config.toml
num_hidden_layers = 10
intermediate_size = 768
positions = "rope"
rope_fraction = 1.0
attn_scale = 0.125
tie_word_embeddings = false
init = "uniform"
init_std_o = 0.0
optimizer = "muon_variant"
decay_shape = "cos"
batch_tokens = 65536
max_seq_len = 384
MLP neurons of a small language model. Each row is named by its layer, matrix (gate and up: input weights; down: output weights) and neuron, and shows model dimensions 16-111. Each number is 500 + 25 x the weight over its row's rms, rounded and kept within 0 to 999. Numbers have three digits each. A neuron's up and down rows have the sign that makes its largest values positive.
After each neuron's rows, "fires on" lists the tokens most often at its 100 highest values on Wikipedia text that the model never trained on.

L4.gate240:498483508485498511523453459475503537462536464520511494467505487522513494508483460478549464487537488511502472526510501527510469504495526516475504538497487494504502497483512490571452470488449493497507499506513459538461516463505450526452500428503509509541515518488519491511447471458518487531
L4.up240:495472480475493502515525488512509488475482517512480481482488477476498495469454483504473535472507482499478524463497503488491500514549502502528509494513469487431512547464475473505473500507484536487502523439537486540491505468508495558504493483506485475509547524480551529474486481510491482491
L4.down240:509494494507496465505521437518449487536468495510502497494456495487471472478517501500479524478535493506527491481489513485475500492452511530511467495510549495473539486474502464477582513536449530478500531503538540507522503467506501492485527482464494448502483472500509496501516475520498530491
fires on: "le", "uz", " le", "ul", " word"

L7.gate657:501475500530544503512512515520469497483506511502509482507479517478549520534518504574483470512493522505512462488523517542530471504484504479523495521471476448479505528469499525556469488485536510473505474499501491440500495483507471469462431533484483494540486479500504451496513518490457510538
L7.up657:481503536464522532483518493494480485486525533486536487484550502472509547515506510519553507452477523525510463503532501540463452474494509504480505490470500522472486494493492516517484486463537481465460513486484488495477493476520501453530481493497509510491491502511491460452538491498504497523
L7.down657:520488463539470472491513527453496523486517495521537514477493486532496485528445497488512509519498490481505496514470502499507491462503468442501515453545560477498522510480480508496468501490503477529466511480521526482522523463488496563486471499501444535530499485505501525511506501498498519443
fires on: ",", "|", " and", " of", " or"

L3.gate184:483493533535484531505500498518493524496477513470499515449524544453480500480496486508441434459500506510490471474495497472529514471454515495517506509530501498547481500515509573526531522504507540522443504515510540495541450489510509543496513520460488497527471516555492477491469489522501472480
L3.up184:494500506462539519518457573492525452490490493498519508458506515475528530512449459475521518465476520519510495511503475471508468494497489500473472459500514522497535526468507512512499532494493481526458496526465508515529480463510531502498532521451488482462448451508501504509483494538509506488
L3.down184:478509515502518490509518497483503475537508538550526501447502550519489491538487512509447508511445547507486540520507556509510502515489516514478516489503499499528509504466490448474487517469500513523535527480533536487480490541501483471528521439524472517470467509526470500551478516509475482506
fires on: " |", ";", ".", ":", "ly", "ill"

L7.gate374:477461544476511479528511460493503485522492508538462474493461479507486552498515505514488489490532514501505458485470468467527530496529543499476527479477505505495529524462511554483468527453519526529459452487501466490527497519486510490521474511522527510491538505527520531531499498467506447517
L7.up374:473500519496496485533519529494476469493496458505453486464467491490523531504521492453465508526474482467527528504524476529471490488501510486510524465507471520487523514497494556466506480501523500528523496551510481536473480533490515482459537461559523479505496479505479470482564512449491495476
L7.down374:482488519464483556497501542513524487497547456496484518493501441538520500497463526514479475528515508538484472456488543479500485526509466476474512434539510526478503506533521517483505485470491506514520519499501493518502530485524535490528485515511500512479479537511516470521529571509552532485
fires on: " |", ",", "|", "),", ":", " ("

L3.gate621:514531467511491497441509509500509492471493495500480480540490470519514539495462475548490498495485473539520498496494458492529516489538538488470457493495516502518511537560509496492452565508504536523464521509489448473466532486519484479528532479475484443455511503478475505497479515463518508455
L3.up621:508477523521484542506551459505526497482491519522498503511484540496487518491495469539477508515521468498496512460525463483484456476513466501488542504531454468534493473505460494508494499533488518480495502476499515519530513488491493483484484502465525526466516460514476474495510450498481551452
L3.down621:493541509519539497478513494526507537484510524497461501539499506485507521502487493465465485495449528526492502515479499496499503512504465548514468514525506533510502474495542509486505526527507479493456501444521504459534512515500508509535516534537512462526499488463508548498531501450485523499
fires on: "ed", ":", ".", "orn", "ly", " Pos"

L3.gate136:472506499561497485480519496493536487498497545485505470485494502493471490449491510521515506474438528488489473471491488517504521480495514498464544481525503498488488506496550474486477475529477453491479558491500487474486524460482508516542500466502508544497508514458497518490526526496503544519
L3.up136:424514476491477519534475478502516474467525505529487516459518460540482465515491492426479482482459469518543465488506523521494516475467484500530501491476477484528520483489450485488518487530509511484478509517497462499506543526499490478505501473422465561540523489519555525507474470461460509529
L3.down136:484500492500506521502478488520490477474474486498552502502524496493499521496536504514472502515560496475472490472527492514496542490564467486525486492475471486503530508484486527566485487498525503482480525510557513493495506469547468512487545516491498496436509498492510491508589514465524507515
fires on: " part", " un", " out", " as"

L7.gate515:485452492535519483508517506511487491516509486416488470551527560502557514480478479525476539454511498504516505499516473504477492489482490523544526527493497462471532539467471517494490468523507486497496484497513533517502487459500542483518504479467489548545525464512532520518485472522532520505
L7.up515:513507483505458498534502498505503468486574485519535488523505505502551530499480442545554549516475502499508483505501509484513516528505491484494480470481567492529530484463505514525446526467470492503477441528453503492525501491559482497525492516512542525478472512503493503519526445522483486554
L7.down515:490511484524492533512474527496538488478507515492543466455535517514471461532493542538458454512502517485500493503502540516508500494511508480511485515469531499507453563473518517533500505502462500444495519523474495539529497468521512531550495481505532466489509470495442521484519518519487490513
fires on: ",", " and", " with", "H"

L4.gate193:456524498529484501513493489525544522491460477509477518487487519491488472534536505510520494500480484487506482512526497505507516514505494460484526522516504513509474503495534509491483531486490486491455513549434463528487457491512466493505468548514528479522520484512499500454556545549475488513
L4.up193:542476542542490481507488525534505476517501504489474527488484491511521482468531513496488498496510485474513445487494552496491497529516490485507504477513496502514518506468472452476551452526536508483520461500497519498489485467493503492530498507516462472479490496508469492482498514455515496502
L4.down193:444510546493515511442506501486511491522533503505496486464530464484448523504524505468535490527462505488521493511525503483541491449491499506483519494491536490484509493488499453525464529490521489546460516543448486480459491487538483481502489538488516502550527473502469496487503535537482491496
fires on: " ex", " Ex", "ex", " exp", "x", "es"

L4.gate477:522523475525530503495520510518485483520437510492533492476502447525529491478487470489448502464521502509479500508507517522516534458488510527488480504502527483473494551487535501516486433468517541555489497566527487447484533504483489482524506475497496487495476537491502502508506525508503525511
L4.up477:524487514557480467554496540481475497462499471522492533513508468495513552500477529496519507516463523488486474566486496495487475534503518480514513446526517519484497503482518489518465493493494503486516455476507544480485491497497473555476515498484525488527486518491501517535509476521514478497
L4.down477:513509505458467528529484496487509548527491506527489512534504493539476540518488480509520528520468509528466538506508497548534493523493525497504511469489491485509487516469543479482528562486480553498485506478489480519525510499527514449489489467476456503493506527500489467494533484510448459487
fires on: ",", " and"

L4.gate594:510503513496517497483530481531529506523561481522508534484486519534491535488528479496505467513437491537476535545501515522512507539482534488509516541483536495516474467565549494509450509492477527500489510463511484502547479500480532471520504498517505494501482501511535495503504515467536515546
L4.up594:502510498519499485502475479508510522494514494489493490478510498504503512428517535519478483540495503496537473514498485532496517494478504476505509477553516551522513502536532482476533534468499471518457533451470490506497517486448535518572455523486497440531506486500470490503504539518531498511
L4.down594:500482488493507499532494454522509482467499513485482496482478498497492501484511504496516497526538501484555539486536470498470506490513560508503544514479518528460515459499493535524499487529489447490539510505522514486484437498514492507506531525470512477508525499489469509488526526516518469508
fires on: "il", "em", "ys", "ar", "val"

L3.gate533:496486474509488500498519507493503464510477490478514472530554465518521520505527548446470493548542523497449523525493495493492498530466473514533487516477562520479481519534454517492513497450490497514495475496488505534510509483466513483502514489537456536492485536489461537495520501486486491496
L3.up533:550485534566484522538457498465536510500510501469500496528499480486526488503481495502517521529474532534505493514483520507487488476516505489524479473487519449514486503490520488497518519443487495505518530521503496470534533453498552533491490506474518512542521477515494476525536468495521469480
L3.down533:458562480487532445531515510523492505476530522462499530520493504508506526535455542485521485518499502474528495528503496506477513497488504494512477464528485503486514499487502496479474496487540494493459464487502520547495512455496503504488520474484497467479517490512484547536541483516513484477
fires on: ",", " se", "un", "em", "n", ":"

L7.gate329:534490548479455515506494523480552530502461495536497467507531459500476505505494502471453497462524480502484503487491486468491459499471534527479524555538486517534533493462531487518522524476526476519494479506500503472509460504457506497467530506475510525481467501537519459490503470509499508511
L7.up329:512502535509472493502509433505526507546541501521453502458511485465544526522514504550489497483516510549492487528486451490505535504477487526514502552483499461476511532480529512501500484534498537468515439521517551503467493512495530455507523469505530511450475503466548504505521534514533505532
L7.down329:492494514516478484492492514495512505484474530429494533535517506495496535551480521501488514508441497483543467465490510482550465472517493545522550520519499509518478521501498500478520477541500505505518542506492473529503491485511484543489507505508529510472529506558530498482515560532488496514
fires on: " H", " K", " P", " W", " G"

L3.gate547:462475493505490514506464520493501536483505482482466506472487542521495503489520495506518551473520446493470453484461502466496503517510461499434506465584465460508511520489488492505488455507493482520480486483478483522487502480510502488529534483501463518543518528452527512514487472500513485484
L3.up547:514512445508505455518470502472493472521470517507504502472519519504491461494535527505496485521514534448452522497502492476488495472524480495521485480502504532509443490491485533515516513481524502522479551514529465480483513480471491518532514448460510509489526499500487544516486516521544454486
L3.down547:527520517473471427425538510466503494507485493508488459544474528506493498490505500488485508486508455497488484552512486557503522496521495498443448512494503449504514544515533505463492498504526551450482512492492502519503489528513506494513503519457482499489470501514514497504505503520516531489
fires on: "st", "-", "ch", " st", "on", "ig"

L7.gate485:518510462573465492472553465492484502491471489529476516473515516483538524560515486532496523472438471501522521474494499520487480526471497483499492521536494487467514487477476507509484501468497447510506474504554482516494457475468507533542524470496521485487483509517530478512514497530501516503
L7.up485:477508517538458484512535504490495496538539509507490441520527509459515501516495442516483490511455510521510506514509501498492495497488500540494494507477511483503486552484486533549514508501497494486510526474493457557483460566482480473437528479522528479507497496486509453492510514521493452514
L7.down485:489525533512482462493467538475522497487488514538462489519498505478452529516491531478509511525543468482520466503506537499515510494498462510481513479524502498535480565534511510529458556497496484497485502482494486474532524524445470545481452487497484486485526491488499492515528482493516526469
fires on: " K", "uk"

L3.gate705:492511528509472493500477481492505523522498505481524467494500556506501503489597497490494513463513451469512481469481476463502469489536428473492508482520516495512523511495493549490527485501485460501484491463483479531503489508508517519516493488515495557549572509531428491454569505470468480510
L3.up705:540542524541484480546466496488481545559482485482502456490500484531513503483521541488517466512460536512541481529497499489518495474473500484457498463528489505524462497502504512478453521536522524452508504512519511494516506489548521550528520478493505523508474491514461496485455506446518500505
L3.down705:498489519464462479526483493507544496516447532477531556521507503476514525488505536512453496512482495474467499503505487471504512444532562475520465495506492494464513500493553528485532502490479504485450497493475471487505454545569519513512551546523513500477518444535485478482510494477457506514
fires on: "g", "est", "l", "st", "mi", "ig"

L7.gate479:512493525472535479465507462497505487523470534498497478537485500465512492523508505483509514435511473482470468471543495490501503545498461479520482481489489515501505521470483500538464493496519537515531473488520461470502501507468512489499502507476519501511474552510490470529478494503485500493
L7.up479:471504520519532471469493444490464467502499528495468474497473475504467509457481535500506495442519479501480499524531510536494528497525492553504504513536496484512515505552516501531496562495526531554544487508478496472466511543444521520479501573459507489507528507518481508529486499489492483510
L7.down479:541479509513485488460492484526499493522510468489499494475520504522470481514507463449490521485455505539512526477519534538498540491495533505476536517468493497552522487522512501505520496470490497452535496533537484513486493534500502469498482470473492453508501538522510506532495480517506468489
fires on: "d", " de", " Ad", "ul", "is", "u"

L3.gate334:506527518458547471522488498493514481527504497472461527494489481523457522534504473506515474527509461515435495482491470485523484504530510470506499488455493526520508490519502509515518513483477496515495516505480512465507509530459507519520483467515495500511500472501443531467489536507447506448
L3.up334:507506460521517529525513510513530486501516501513502530492542484501453496490528538474517484536566561460491454478520488466524512501489500519563489518499533514530517465492507530511467537486508438532495522510530543502527527544503502492497495478534518494484487494508523471471460511471496478496
L3.down334:499521412521490533509525500477486481482515495547513530528479463480489514456515520493492493508526487459497488509517472492535496535488487518488522467530497520501510476469523507501494495524472507503497523522462513501486473541491506487493489510494497540545499501474470443543460534498522488521
fires on: "es", "s", "ing", "e", "ate", " it"

L3.gate756:467497485497537556470519481489519474506467491490464507532504496477536506495464488463507516492483462528495511533500500448478464524502465495534501534524492493490564490560509532521483490532512489524459523480448522440559519508560501507501486482465468523465471500517513523543500452512499535512
L3.up756:479490541484495589480507472470497468530451488510484504514522493454557488499517493458489550501524555544503528512521498524500502502500497517483509515542534483525520515529510476483480469508480470481463522483485502497443520510476508526529497495512507540498462450521487494511486514503518486527
L3.down756:492473517489521506496488481467481489518480477463519492521465460480520544497500483480517501525509526430498504495531501523490556495514479502544448500467478465463493492525533484495517494500485532481513518449527489473501494480518521481533508477517494456497516502467510527532501511510521444553
fires on: "\n\n", ")\n\n", ";\n\n", " |\n\n"

L7.gate316:487486505446483527511493483509483492493495529494513485492509506529499466473549513453467507475543519499453529512514463516477548490494548507523492509500538539482485515537499512485481513437550480512486558495480533516496464535491470491479508504474496536479490487488533522519452491482530519488
L7.up316:506474500461491468523469511486515519500494467473500496492456526460532523472483546449537495544537571496540510520482514476445488485489523523516449505560518500508432436481508460538504464517523490505503523489458489515508467477492508469502496490482512488497506472512460502508447514493527519484
L7.down316:494520494499503512518483479529517521547468519462480495512494473487443522530515502498472537541509518537448461537456501476537519514539510519496483542506515515486504481534461495517540522483513458492535502508477493465487492501520480528535481473487455488549528556506519522526506505506508452493
fires on: "i", "ic", "st", " B", "St", "o"

L4.gate670:461506476521449499495511537487521499459496484465501529450535515526518510510485499500555550492449483499527527472537494485517499563501467501516530457473492452554451502511524528523512519468497516531477511487500513484458499511477482452509490494526487456518490532510522499484499486529515525487
L4.up670:485482470494462516464538497528490517497460498489489497460496500526491514518492487525474502550489495518502499484492531450476504465475495483469483483505543532472442519471460509527523451485495543541484495490500499520491463555492482529478486496507513492521515508517453470513484462540491539484
L4.down670:461500534542471496453509530475488510534483503536498463499486513495510539530502511539543521514451464541511509478516537486527496511549487482528501503492474467544475531504475523497561486466473486449509442526490525500491527490513474484501485535496498436519481538523513457525469498492464525481
fires on: " K", "K", "k", " k"

L4.gate753:477509458475497492499529469468481520505537475459504508520477527501488500513519469517512489494518508469476468474485497491501480476517463512490513493471459529507502480502484475554453535487463493451475511511540509500507519507529486521483468488476508457490495532525496557490532519477476484476
L4.up753:570525534484502498504556484533473469486481465548529514506500498530521504499509544523491527516497510507535476503490507507474476500470505495520486513477520478520509530531479486508435531478488511509495438494501530483526491503493520530495486455470500419500530538512466504484472462445494463458
L4.down753:496492499516539506474515488511520516519526521508484551515479463511503514457494515474489500484512481544501511483465496470484519538514494496522454508493547535504495512494437497517509503478520524458477510492552485502508557483507524521528494477526484490475485478429497522503501495522521475523
fires on: "es", "s", "ers", "ings", "res"

L3.gate635:553499516486484467496512471522489505502529495458451497504505512480533451465545498527499505466546482528505505507470528486474498504503518498516521526489526444505471509494471488521501513481461469494501510479487501484517477499479460464519441498495506503483491493499497542500489489509474556532
L3.up635:514497500469564517490502478533515493506558522488453514469558532491560508495550518516522477471511508525507469537524544486532471512507465521494513470510517504478536477494505512527493477493509466520519490514507518496479518537538484506510475480524489503461481500458499537510496451534488484464
L3.down635:528511494501454436478546470500476533479497480530518512509484493496492522506488522497455513509488527499527528432457487518483515465550533521517454484515502542546508481517490502523471497467481527495503464562482493514512468493454503502559503518483523491524504494455484500503475503445530524511
fires on: "es", " that", "os", "s", "an"

L7.gate41:505491509531496502518504497506490516488533546506488518484483481505499525459522542527507496474469464502493508536546512472548438538448508514466562527462544499480498471513553549518510543475504520535496523525458506540475512499497458471510490456553519512513520497496524522505491520503504512523
L7.up41:479492454506490506549518564465538500529548495521532504468476478505468501467506476480522537491484467475488482514496571470506475537469542539454488474502524453482478499543495515485502522525476492526457556537504487533497516505484470525510528479550537498462460458461529523499516448530519558494
L7.down41:474477499540513482530485504524522477495479525559467517489509510508480498492456458515500514475477450551490543518506547482504516459517482523484458484523544478461489519507546513504497504473527468478488503495487518492483494521517504507489516464526561431498438512462454464537497454484482433490
fires on: " the", " The", " |", " comp"

L4.gate106:445522490498531523447512452517522484545532517482498491514476482464523467526516552466472456501534469507489476518514481522523462496488482513462476539498491530494465526476485511502463471475498500501533475493477525487491466526495464491498490476499447498498537453501462489506472504464495469527
L4.up106:450472515511505469572461483466490479511508463494500485515527513474510497464501477477459486535494503512448467516493515461483487544530521535519492524496513470509512460480509507491445507488472508482506518474475540507534489493479502508501515526499520532513514530491495504548510472510518481553
L4.down106:468518484522478510526521552496491505501492492548487505528474504502484544483467484518521511487490488523510484491528505517454533498487543472486508501549490492454542515475490527457538505470539512491550507482506487482475503492490533470499481499489468444493497492514452504497532522460485517463
fires on: " and", " When", "es", "s", " the", "ing"

L3.gate525:500480472483483454516530509509508481471470516512472497503500531457441504504477498514494501475462550504539489469474536507503479522457494536481489504508471461494516447576499476476441452475477510514422510476511483503512504474497491454496491483460484481456510517455533493502548514482488473500
L3.up525:519519465523536452463506542510499508494533517424521517501515486502531497518467529503522516462476456485475470485484526465488520512486493517530506500506487524509547484564483474492479468519509503517477459468509502482500524497458511475490489500534506526479561491476517503481521510507524464510
L3.down525:499479476481472493553523466491509507530500488509501490448494528499507498483497497546465476536504482491462502478504506511467502544494511495515483498465497497496467479498519481502523502450493509467531525460474477522514529510527484535496482489488493499507530501508480540550468488524507454490
fires on: ".\n\n", ")\n\n", "\n\n", "one", ".", "es"

L3.gate251:521512492510513482514503460506518488501460508488495500490514474550507513525519492491476507463461514518495504543512479484460494481495472411459533463521463523450466458511489531528465516479504494558513493491579495467511545520477476520523517489534514503497464506512503505497508461526527454492
L3.up251:524517516513482485496509480506509485534472479520499472485518482520520482503526500512509499508464548469501473526518484509459505468494469437490544479524464515431488495506478491522467507495553500558509483499578499475516548532487488515520517510512504451534486516497507507497515458483552490533
L3.down251:501519493498501509645506483500480513516496508535495471492468499492533525483506512504522488509505544483522521501491483543516478503462459468492509529510486505494518501498511502521475486507527529528507496535512461527555519546529515549504505498494490407487472500470480485511501495523533454499
fires on: " (", ",", " |", " and", " of", " ["

L4.gate749:516504495534444486473514478562550503519517508470496484494491506507554501489533476436502496443514504513497456528491498488551499501525448499494520522470540479529539466482482523483487512497512507528539503524494483535499519483473515472547511482492523504479477547517525464547485488470491464485
L4.up749:534527482504536486502515502516499524475478496443506496466516506513517515493497526463501563459500474517510522498523518496476520539472457527470499502515504484489496472529518502516460484541534530526559504509502478510503475459490501498504456488467467512524520547514532495517468504509478498506
L4.down749:488498507495491503456501497515487533520468530498467507484488538549484505485488505505560539484502492488470493520502458497451540489529450490490482562508473500511496502526462532494506495496508478473546483503539492511499515489465484510526420552479485539527468489455538506518496495532521467519
fires on: " dis", " Ad", "is", " am", " ad", " sur"

L7.gate527:490494516478486504485465564492502501495511546429497506491536504487522482496510534528534476534486538514516512497464505524515539521465529479487480505533491527512506469491494471540514514506557533515503498510509490499508506432512487501506516523471519526494498491493502508468506503546524499487
L7.up527:477460544478500468488534540489543546526520474522521520505496487528528482495512513474486519527508513520491547571476474520508471501482495471533479489512506472547485472466515462508531519502530507498455460502498460536463542494505494528498516522505479524438527481517532502500495496486496479522
L7.down527:525458474455487502507513497498501524532509486490485491518498499526491489459479519504527513525499485488466549452466505543422508496467492484518529496475526531524521524515455543507494491449484461480489510490515462502450499505506520510509499458470505569512521505468481477484541474502509466467
fires on: " |\n", "|", "j", "at", "ipp", " Opp"

L4.gate597:467495525510531453528481497497491482446505511448517503481496484493484496521450543518518512524431506471520522500473546452532482489446498479463493499538495483487471454506503500548521532512543526543538514540484504501514512456520504512492498526531483500519483507479486478479473509511455508502
L4.up597:485508503517509465468532476540552522488511491465503484468525470489513541454487552499493499505523522526475475518491465467524490513477517468477486489505495507524541482514480469502524465532513501511449491508485541516501503476462492517543525473562487512527499539486441493494478479518473512500
L4.down597:474509458537503502507525507512482519517463537535491466507519468499491514468557523497482534477458497487523480476481502494484472487519459471520524542498512464490510471449506483495473453465491474501510485520505445536507493524533466528505472511487528567502514507531496472459497495499459512494
fires on: " ex", " prop", "pr", " pe", "orn", "ot"

L7.gate607:518536503514516455505496527530542533537485541491474510490476489530486508522473487515522541479461479520531497478529473525502512489499506485508496460472502486480507498487526508492441523518524464510489463547487509501494510474490510512514540487511482499453516533570520505469514468482511540465
L7.up607:524503473470502492487526513481490492469439454492523495463487505487517486477506511521473505484473524484535526456507485510491489499462529460478567476475453543480462471517523483515472476497524512524477522506540483490529514501464512509473498469556522478482477533495529500473537495476490535509
L7.down607:461502557479500515541543516521516516497515518457522501487490491480509469501525471504481456480511494521508539500464479520499501504499495539481475552495479491553522452514461544510558464519500496496483464485479519478503502495473472430517534521503529521475484460518456482544490508485547492486
fires on: " |", "|", "-", "r", " no", " —"

L7.gate366:501502515521519502584502510496480496481481517478471507478486505503482492512464488502515457469506496481506497486512511501526493558471530486474453485508471481501484514503488532434487537497527484532524514517497485470509471481498513507520522465484509527428518524526523487521512517468523509468
L7.up366:475508442474530501549577532449506472473535493478497529517469494489497519463494466518515485485522510528488458522441495485499492546474518507443470502448508498498474518483534481479497492500501503546485476467458523521521533493518472492530505507528504534487497515494504483502510492488472522488
L7.down366:535472503508531522692486497484522450536483468518513504484463541487538519505531489529510466482503514485521517475530513493486512528527497540480483525512514508493519504507490541513488495498502504485481516478495471485494478475513452505498489521533465478493498514487505493507498496489483504511
fires on: "|", "-", " the", ";", " |", "The"

L3.gate216:516543505536461490459543494537538520517511501527539528485523506558494546486507548491475524545475500501449523526519541504551491470498520506528537458497448507474502548494481481473522516528521534528438514493494517497539495477517504526491507488483471481482463526498498466497514504498474474487
L3.up216:498507508511519509482470462568497482502523471510499514515525494560500529495485546518481527465451492449494536495480529503486479514489510468532504467506487536504452522526548513514495538489516514503485496511470478499553537481475471476536496473467489484503526511484519502456531505485496514460
L3.down216:498513514524512534532488484476503520488500565514488508521491513521464472504491456469505538463508490568534488493486478536468490543485501495548501550475494514516514468507473468519494486516510549455554473512505512533507507488520536469487550477473512472505502478501477484560481509517478481488
fires on: " was", " were", " are", " is", ":"

L4.gate22:492492505521517509470551478480511526482497489470507473491544480491509516452548500451514488500482511470478483442473534491499534516466489509487497481506518499505521508529559489553498476471491515502482568461539479528487460513487484513543518500530519497523497492498488514545497509491498457513
L4.up22:506523537515504493485541562478490499520440479502496501509530509493486488451480491480507549521458505510544526515502529521512487474487476504521548500521533513508486471518545496495463519528508477543519512497482537525489497481462499540531462520529527499457509510510499485527489528467548500508
L4.down22:488503546495515507499490483485456514458489494505490494498545468527498502495501530495541496489558512483490481504472485482499506541501476492491468518512553469472525504571475472483516538465514521483526469481510483501558492498502519526491510525446489524531491469526442492498496538467484502512
fires on: "al", "ar", "il", "ens", "or"

L4.gate94:529520495528527497467488428484492459525540501484507530511512525528460465529519531529462500510554499468510470511521522504491486474476520497470524509517476486534543519474496489496519508520517488482478488478463471569507487553569495497497507490477523514490476560491485505491468462498473479504
L4.up94:532479547521462505486513473466486461546511515475494548517527473494493453516510517489489498524480478477521466486494492537458448487520499472516521533529492532504476530532471502547467520515492498471474471470493519543483509514513508504489457489487546555520519525517549529513523464515533437516
L4.down94:478501516509470490529521490543511486509477455511497523499521474472546492487480527489524489527461502492507473507530478469488529479448471465510487523457517527517403480534533527540531480513494510493500468477501469511469509527527489471479529519523479497500516504541516504514543541479498479523
fires on: " high", "f", "ated", " low", "ick", "ct"

L7.gate106:454496489527493520466496501487506471498508510475485525458484554524520490520466459560524543488481519452475477487476521488503510529442532489498509480495536532478442520464512509545482492467484534518492529510470501491497491498533523502492475500497476509495505484483530503515508500522498575503
L7.up106:530482505436505477535488516508492493455497494510529491475525508538503524512510516494511498495526501486511514496468459538475530494468469458511489489534523500490524502521487499458473485516446500483497448486529527506524484547556462478517482499504464523505454488498498518521515536471511488498
L7.down106:495512458509504500478506526532550471494475490558536497501524529518499496509485529520495506479504509556558458562532470513483505521502514488457492516469505471469492555507459518495482497500515492503476492517515516508493503494507500536468480525533495504479498469516541512524497514525494512516
fires on: " such", "am", "|", "z", " re"

L3.gate637:482519490521486508537464507498503508431448518470498471481479501512519503462451513486493499494487490499529487469562531511543505507476543503515470516489470476480491476514507540488459504501501472491481469523524488502488504491488519496518504492543478498491504518537530525509530511496518507536
L3.up637:522519483495450488478499479514531497479485475501516523490554488485550485478505521460497485511479434509508481469511556509490524484507522494529490467501504472470502487537513453500506518528506537481484476508450492460481484491519503508493512521465463494440474550519525514490486525497511508496
L3.down637:506506505516505517506493518502507435481493529467486442489510476499510505484509548463496509493485523510532479495498494539469482468478516509507489530490516485510518533547498473526519458538464490446510521504502522516515468518479525460491527514520542490501473534526457481418491477453474459529
fires on: " m", " ex", " In", "m", "ex"

L7.gate399:511504488543467504523513486524524504480502499437494503488470522514463473489493520472501503463461467508487525534500516495512496567455500467504503504502495525500518492514496498486491510518506437501457479551464500483516483501474495480496556463495470475532478535537511462491522490502487475518
L7.up399:534520515484510507553528510459501470453494536487495503502514475483482518495470555524526529504517498488520513498534505489463505490453522496508508510519498511502498530498526515494465505516521504480434466529482485483523504475490469555465520500474456503459499530518522481505459555479544474492
L7.down399:497497509515513509597468479514526491553524495520515484504466473481482553461492497521491453496500461541497474505534488488512512544524524467512497487493488482466486524470422462466500489489486505508560505500498483500519562529509479503520461541543482433485496504518469507533489498488494474476
fires on: " —", " |", ":", ",", " -"

L7.gate284:514517492503510492504517495455475534457536485535512489482502484570505510485514503494496499547496474529522511502497487535497529498529487451533449488471450504485482463466503482497469518495496472525448454474507510468492469511498533522532470458504519482533516518528506484507493458529475525514
L7.up284:516530533561522560476491512492491460527518505530507460514481517510511501527540477520504511503487491505546471509503506483472545470507538499494537493438484515523453495462464496466470512506480486465537531498490481500502494475499504507485477511542534460491502465466493484468514528529472499505
L7.down284:481516501510433448540492512492528491503495496460489519506493530481515521537489536465522519519509496517493497507512524482470510503486489517483509466513483478519501448508479507502529523491472485481509469482497460499512507525457483508497513502487535451497522525481562440526544487501513498471
fires on: " K", " and", " |", "|"

L3.gate53:521535506463522459526527479533459552471495514478489512519526505557484502511511525490479521488487466531510490491487512455500497516510492502523452495483499513521517537539455498476478527476470510502504521504522506481515490503480481534544478495457520471485477475511462537487487540499502443498
L3.up53:526506526517486491461494480537510495468558502492493489481512503506532467467528498481505494505516544488471497502485486514514523502456488525497514531529441502521474508454502508479507484524519493525547467507504557499490523489476497529508468473515482423523541561476507489470479467513466509480
L3.down53:541540486465491473509516489496506590492468481510518483548487519536467518520529511523495519512490488532533483488518517460490540508510481506516450488500558510525543520518475503491478544502453511500521517541518484482523490512518483504519483528458503491464482479487527522519492503474488505507
fires on: "s", "aces", "ases", "es", "ants", "as"

L4.gate220:478509505519462499507508555496518512508504524478513470512528483508538539507487493504509516516498513481497479461470528447573507514530518471492564476419446486516508560526508495470473496552543528545490478536461472492505501525503497508474489490480483547526472545467487483528512493475495539501
L4.up220:475488519522499504479499510528549540485510438482515485540483474465489543467483508468528524469513434505503510467477557461539499496497511466475515540472491510514471455495532546486454497515483511498508509500463485481499507470475513514448486469505462474525537496482508474517519499523526503479
L4.down220:514471513461454435500487494502537505474505472520454526466496480498480466512486498474488510490496481534512474489532509497507528505454460533486493480503495505514536496475457513502518548528524531493475503505463526535476477489530498500454545468536481478471543489489529476492472474520532497487
fires on: ":", "oy", "m"